{
  "num_hidden_layers": 16,
  "hidden_size": 576,
  "num_attention_heads": 9,
  "num_key_value_heads": 1,
  "head_dim": 64,
  "intermediate_size": 1728,
  "vocab_size": 21823,
  "hidden_act": "swiglu",
  "norm": "rmsnorm",
  "norm_place": "pre",
  "norm_eps": 1e-06,
  "positions": "rope",
  "rope_theta": 10000.0,
  "rope_fraction": 1.0,
  "qk_norm": true,
  "attn_scale": 0.125,
  "bias": "none",
  "tie_word_embeddings": false,
  "parallel_block": false,
  "init": "normal",
  "init_std_qkv": 0.0264,
  "init_std_o": 0.00466,
  "init_std_up": 0.0264,
  "init_std_down": 0.00466,
  "optimizer": "muon",
  "learning_rate": 0.0149,
  "lr_mult_down": 1.5,
  "beta1": 0.93,
  "lr_head": 0.00954,
  "max_grad_norm": 1.0,
  "warmup_steps": 102,
  "schedule": "wsd",
  "decay_fraction": 0.866,
  "decay_shape": "linear",
  "final_lr_fraction": 0.05,
  "batch_tokens": 262144,
  "max_seq_len": 1024,
  "doc_mask": true,
  "train_tokens": 1505000000,
  "max_steps": 5742,
  "dataset": "wikipedia_en"
}
MLP neurons of a small language model. Each row is named by its layer, matrix (gate and up: input weights) and neuron, and shows model dimensions 208-303. Each number is 128 + 24 x the weight over its row's rms, rounded and kept within 0 to 255. Numbers have three digits each. A neuron's up and down rows have the sign that makes its largest values positive.
Before each neuron's rows, "fires in" lists the words (lower case) most often at its 100 highest values on Wikipedia text that the model never trained on.

fires in: "had", "has", "having", "have"
L12.gate291:155145077130118133172151145126108135105125103109115124156110139065123159155112148166111111076162157120131125098131139108124127123121130140120112124143128103055109153117082136167120124121082110112134116140142148138170140118159143120199106110114146105142079141120157120113128105115118166099
L12.up291:124150173132144121114124111097117140133155147084069138160122146138127140131110128109154120134126127132144115115130132122096149140121109099157098104143097143118117141114076121126095121105102182125119091161158132179158127138107134122134160160092118156164120162158147136127094136112129066174

fires in: "as", "the", "appointed"
L10.gate1565:105213095134175159145141127106099080124111155119103138094169127135148110148134179125153155139103099054148162123163175148140125096111172157119152114155069140115151128186138169159109177092094120103131142154095117159120153128099156109117159144109138158129119128161087141126117141126092159161
L10.up1565:122172148131144138211140119125184100111124140160136130159108167130141103109122142070107151118080148087173178104128131153112110111106122144131113121167076088107116109173113134170102143144140137119122136147119127119141153131149152130158120117104128094152144109110070175096158113148100149140

fires in: "for", "under", "over"
L10.gate1619:156110120145191061110097170156133104119130141128161129115113112168119128133161127112134148088108130099138120148127122160105104127154111124198121133133098139137135073168153109088148119155097081140166105131125148101123124166123127127104124123120145137129130096190113110159125153102097134134
L10.up1619:104113132101071130101120160134126062086125149137100147170132125166148176132109137080113155147096152117132078109131114144110143109117137139152146121116126134108126095166090137132113121115124084148134135123137153116154086132159122135129114164104101110134146117179130132135141142122105135107

fires in: "at", "under"
L12.gate1522:132111139122082109113116137145087122140115155098125142100129181157124078103104123152113155109142116144160126112128153193115090173139121116133127161099105191128099103123176140144090112136090095199097125112139132113109116169093104113147130184148142101152131135128176118133120078153092172124
L12.up1522:109117140108140070081128138105119112121127132128125149132158145159133133143131106091187137189093122106150127120123139101125068112122121150123116177120147134134112127104143182110125114111121160147152127087123177167078144123129147122149127106097124101107155156154122119118153112159148105114

fires in: "a", "no", "the", "with", "only"
L10.gate1692:130110122196162165158143166122099121154069166160131102130130124101115136126136140107122118185133154166150163110147137143113110134092121167146170140159131113090105113116144107126126109134141147088162100180103117156141154139139122117128140118141122114102105130168134112150113125131108124148
L10.up1692:105156142132096132136115130184117152138163143190133111148159118167121166134089133118098152099100143145108174124142122117108167112148121123118157102103084141157154146174140136134129138131127140109128143127115108136120164093141100145149147134125142117119137191148121110131153150109117128137

fires in: "of", "with", "in"
L4.gate408:138141128099138112127123145117147142134149158117108121104129162099150132137119144137148112134158154136114131135157154127156125128115108082123144137158109155150111132166157109100109146167144103117156119105145132129146077133157188139141121159122095067112062126187086123118158095137146182161
L4.up408:139143123096143115107136125145108141163132097130145140113149126107129097122130124158147119132115106145130098138143087144156103129113118110094152156126118133137132097148117121112144171133093116149080143113100122115108137095122145156119088164138125131087129123173162130108098138136126152110

fires in: "in", "the", "is", "such", "a"
L10.gate1724:138135148159099132125117173134102128129096125136166118077139130098102155112130116139109110147083074112122159102181083146150153142118130121136141124142154109120136139142134152097106112119096093087146133130098151083116107103130148129133115111132097098135106140150178153132123128124150166116
L10.up1724:092138125105118154151106118150125131123139115132161143101088134173136131161135134132123114119122133149147162101139124120115085140134189142133141160140146159097134156144105143123114108138116160139193133075142154132129116163123134135126099141162111124131115090103131136128090100131124107123

fires in: "for", "to", "of", "in", "among", "by"
L4.gate283:152119133123105139105097088138131124121096148123122127090086138126126143146107124141160092175069161056121148111110095094109089167126141111131075087081110117116108086140156117141148114182102106104163111135123138086092139153167089133128129149143127121132138136146123105134170125147116165140
L4.up283:115140105154103147119157132116136127110118161165141161152100126122101096143096132110126124117114147074129089110083116128141139117115097105136117135105115170104139122142153117151127145146101114106155103117157182108165140118145100119165104170112117135128158140120155133146201155123113112149

fires in: "to", "in"
L10.gate1463:122209108128131140141096118145114090134125163137145125115138090136142089142144125122099192133102117116109142146122175097125133151145127127110088084109116105152129167108103141131101128133100095104146099146124106057135111133159144130122147091123141143116114134113117138151096181123135144127
L10.up1463:147141102128129147152089144148165084091121117149135124131131098133107119135116108112154145105142092116139145101113111136154151114166152094124107124113105140141132150145098159127134134148122123117104125162098134107132162146131115122127104150178115131156158152136107159132117097125127161123

fires in: "to"
L4.gate490:143145079113117103118155088104124133106107124105121133129128090128104146155112109164133149116116126129085133146154101149103116127128119152123134146091096142071119101112120125091131144098122119129101138101151151140170179103104142119086118168118175079131122155115114122116153129123127127137
L4.up490:104112143134109122143145101137136095108116121118132090123121116125127112149151123115094123128118120112123058115103115141131158148122138099095135143110134155167108148118153139096100122132139147134130156105159120090158156130114154094145138130128124120141150123148088135106122131176139132153

fires in: "was", "to", "were", "not", "g", "been"
L10.gate1694:109085111065111148130151136156114170151117088127119144146118140133113127134151115131127140130133090117118118142148168118090132124133143149126121149144163130102118133066103121125085125156126113112125134095118112121154166109094092125112147075122156109141125120116106146117143113130108084131
L10.up1694:125127093113095159090126132119101101125117145145104124156136125127117104139145153101124112164101180121155120135112154143148135168150114101123144141141180144105096123115133127137097131158118156121144089093100139147114136132136137130136141120108113150095146104117118161064180116138144132130

fires in: "the", "main"
L12.gate1195:131155154115129124138173058120127116149118121157143154094096139168156117175129101151159125089139078130176145120149178143165113156115154132123175195136088116117157103160084119150127071127121132078122097131135095156171139160122167115099116127117151135130116131157135113147127126155153101108
L12.up1195:154113124168106084148130117089141102142141127107106109116112135116130102137137157119127118118073113085130117124098175135140126083117152132112174073145130123128157161144086089146145096095126076148135122146129092100090183156136110104095128130102161090117139121176120105173165092100107138139

fires in: "in", "of", "for", "with", "at"
L4.gate1013:110109156120141137139106158125119105137071155168143145128107111146154162094094102088130100145172190088106183149103176148108112134120113135162105080130147124142129107136164116135146129112148124138187156154140145110154112130177157164107126113140122083135140120149155144150169039160160122123
L4.up1013:090113123095113135183093120105141154149151122100146178091155092100109125124145117086135142119158132106112101136162138133154096106119142095175175111131135135145118157166198147118146132141135131156137167108141105095093149076161100061089129069146134122111144113142172096152098109151121128141

fires in: "had", "having", "only", "has"
L10.gate1381:123153088112194103142124138158098128113081143132110111137138142139106121102143097154128136100062139088168152135150133133096141083082103128149145124135099138115106101134093112141106155147084118140175128134121131138151136107134084155097136117136144122117150077141156086166144151140126119113
L10.up1381:091124118124131144151147123110115137127106116119111126132123146155143165152135175102128164111120105128053145115113115123118149122161143137116121124149145101128145131152112153087101147103110144146097117149099138139121160130134115124135129130149118128128157158177152099066134112117110107164

fires in: "is", "was", "now"
L12.gate1430:153178086149106104157113095144173146145105129142137123131125125166095134095087110190137125098133166147118112102151118113100159162135126137146143132111148113108151138102119122139126089090131114183115145062134134149120109086134103152136130165129110110130193157145114143170109117110138139133
L12.up1430:146118142109131101112063158138086101159131130140150164107120094142105082180140069091142083106144155141138101155155141090070115155131096134119160116128099167144125150106113158151127106123157141102089120105124128120175097163126170124134093141118109134135184162115096148159104141125135133176

fires in: "the", "of", "during", "early"
L10.gate695:158120151144084107144138151164119086145084147145156137118139061133099135099147173112126134096115105139140118127116143136123142180130139101163146127138133132110124155137113117119105141123113145138122097138111121113122159126105165147107131113127160120120080117135091152111154144121137159151
L10.up695:101113134145117093170138160120100138131113114140145181113118155091133102112106126138105086124087111109156128105130145172115147105126136128116055135105116169142130115164069127146128156154081111095133110155121142142143113124111126173125154143119110174150151129114095100101118174136134121147

fires in: "to", "not", "can", "were", "would", "could"
L12.gate1241:140093164105125100128150106091138130130085078104126167135129086077127115132140149139100169098096121125124150131147131101144122119167131115077125085116138139088154125150109129119190102132150127121137175133100147129120112109111150086147133174136171113125111104152119158106129095179102141109
L12.up1241:102137168123151129137129115096152148086122123094158153120118091131126098138128141179092148113130126123158129142131134105128166179161158148082143079125103134111143122139101134113146105098133122127161152076103151113123152134085162113153116141106174132140083112128119162113114124174079115128

fires in: "the", "a", "river"
L10.gate973:147147133148133160132153147138147144125116159142155087111131149111123177153132136101142113173090170123093160103093097157159099112154152130143141118121116097127162133087160102128161128151174172128134112126149139164124112139147131138137143099133138117111112144141120129136090133081132176106
L10.up973:148121123110123088161141109108098124152146109142111115119149133118149143131079170124159109164157116111158152123162139151138133113112122102134141137120129109162138094089119127154134140143134138115116129153140104141113129111110110123119142072101118094150147132144138095095129135105083169117

fires in: "by", "for", "in", "to", "on", "episodes"
L12.gate1252:099089160138109150135145114142105133127114177183103141096167124092128119117135131121129168095105149131163138136119126100128126114147148118113088108082116144129153116146118098138099115111123133114104090148078129173139111128131113127128135139170126101138153106138112067103136112119134141132
L12.up1252:148147116194169114145138107125110135149091117109128097074185108109097135160169124128123130106135161145126138143145145105122111142151154129095141155096124147144120125145174143092176115113101133136185110121088138126138147095129122154141137107105136109142172096160144085127100102160082105137

fires in: "in", "of", "after"
L4.gate497:178121086127096116103135101114082098127086127101127105149117149120140129100129142079113142124115145117091104120147144118158127125146131085089124167130156127132150159106131143147108112116122117137146118157169132135122114161117134155135119144146114067161105150123138098145148103171122154110
L4.up497:175139106127128150102091132146159110129154167127120109101164135123104103116114081146090126099153136116159097129165131133110130155113137111129102137129137096144157111143171136114160129166113140125160128118097152109143121127183103178090145144141104127106134116142173128135126067115134167143

fires in: "has", "have", "had", "5", "1", "4"
L12.gate1603:134115093145116154175087124136119148101132125110093118162094137115132137119128136122136153116122149122138148128134109124162120198149121134112111126115094131107145100135125124136101158086153090108144154136099121138156137186131125155150163092165128123146137153170100123093129145154153156159
L12.up1603:127152119142128103126096085078130145119127074114135132152122107083119136132141112116109130122126119101121105117155172146134122136114129133127108110143136144095129127121146132113145134129118109101118098110189126171122153104127143101104115160116128103160159163127145138151150151151123139143

fires in: "the", "world", "of", "vietnam", "to", "civil"
L10.gate47:139142122127112131186155175108138124122159096147128134128115183098123137099165128138146152139112110122131168129148126107093165143113113173096096133070174161102147123118104176124109135133070150102137117103145112145117143099107164103079147145135135126120139132082126100122114120102098115111
L10.up47:085126140139114111139128131117120110154121123194171065131161142105123140117119153102142103137138098148174116113112154154113140090117113088135131141154126199154101162113179151106123087143118181102123134142143171148139129121107124173096112141127146151155149128093137108126103138128094134152

fires in: "the"
L12.gate638:135156108124137141137111134140128133121102110139105110141119147127088134139155115135132126154121115139139156162125142129110102164129145122130114111116143106080171128136139119157166125109118060100109133142128081116124150106107125180112107138153120134136140091160069102137146090150118149125
L12.up638:120162120134130141144139116103128124126131150123120138089141109110157173136122117095115153149125123097113142146202112166107144151139107119113100155127120107144108171139160120167122132138070117156132106120102121101070114156133173152096154118159092103138152061139116139127109101115165135130

fires in: "of", "in", "the", "that"
L4.gate1400:139133119153087125129161132136108106095154139099114121145110138119140103103148157111149147172124149136095162145079113102125119114082144171143136118102100152106152104155106100105126101142056170110127129139181100178126145118150137115104137135158070145158140112148159157122125127174142122148
L4.up1400:140151133130134106103173080160103125143124116143112095076130146096092180132106104075136129130118130157110184112111112077161093170119146139124113157136134178174145129156152132154107125190129138093134116137151103144132097160094150147121086128167113115130104140106151147103125129120134140135

fires in: "is", "was", "to"
L4.gate667:110132135142100128151118080148168154098105166166144144156137097132136160106115160154117121123092114146122133094085097145135101142117162111128101138131107073077152118106131172132116152140137135135139121126150144107125085152121140123087115123094147149136095171107184155113106157128146152163
L4.up667:145147112128158132089090125118124175102135130143130140117131121122161111129078127099137129107124122090113139160114085134105152152150109117128167146129157177125146120141104163135117105109142129118092118113124112135101122129105170144092116137141094126141113105077155113126100116137096135141

fires in: "in", "to", "at"
L12.gate1265:115088151116078116088141108116127110100123151117152138102139127136141144137109163136094117151109154104119171132122109146121107160164097128131110144102107197153123113084175144156100121096097132169097104112177139088085081145101134179111169119158109118167127132144123174077120116148112134150
L12.up1265:123155129127120094132166095114136118131143130117095116105076089113139160099136143097122114083119081156138110100127123207126120183093108161133110102108142140172114130056115112112110155128105161108095133132110073103151106168080160120150116144121117120112115169139164162088149135110105114092

fires in: "of", "van", "for", "von", "weimar"
L4.gate549:166115118145127165167177151095150124110114149159115124130150166108121143079097091109115124100093134118121120156177103115118104108112140108154151135116125113113157130099121128133116079094152133175119149155148111094121149114149129139131093132147191069138092129158081122158144133126087152107
L4.up549:117128113133124117143105084118087111143128134118100139092164135121127110122122116114129173104147129094108142104182151113101112080145119121088127124096132112161138107132171147102093143118126107156130093122114132107105123089094119145145086108135109127134172101171099082129127154124099128147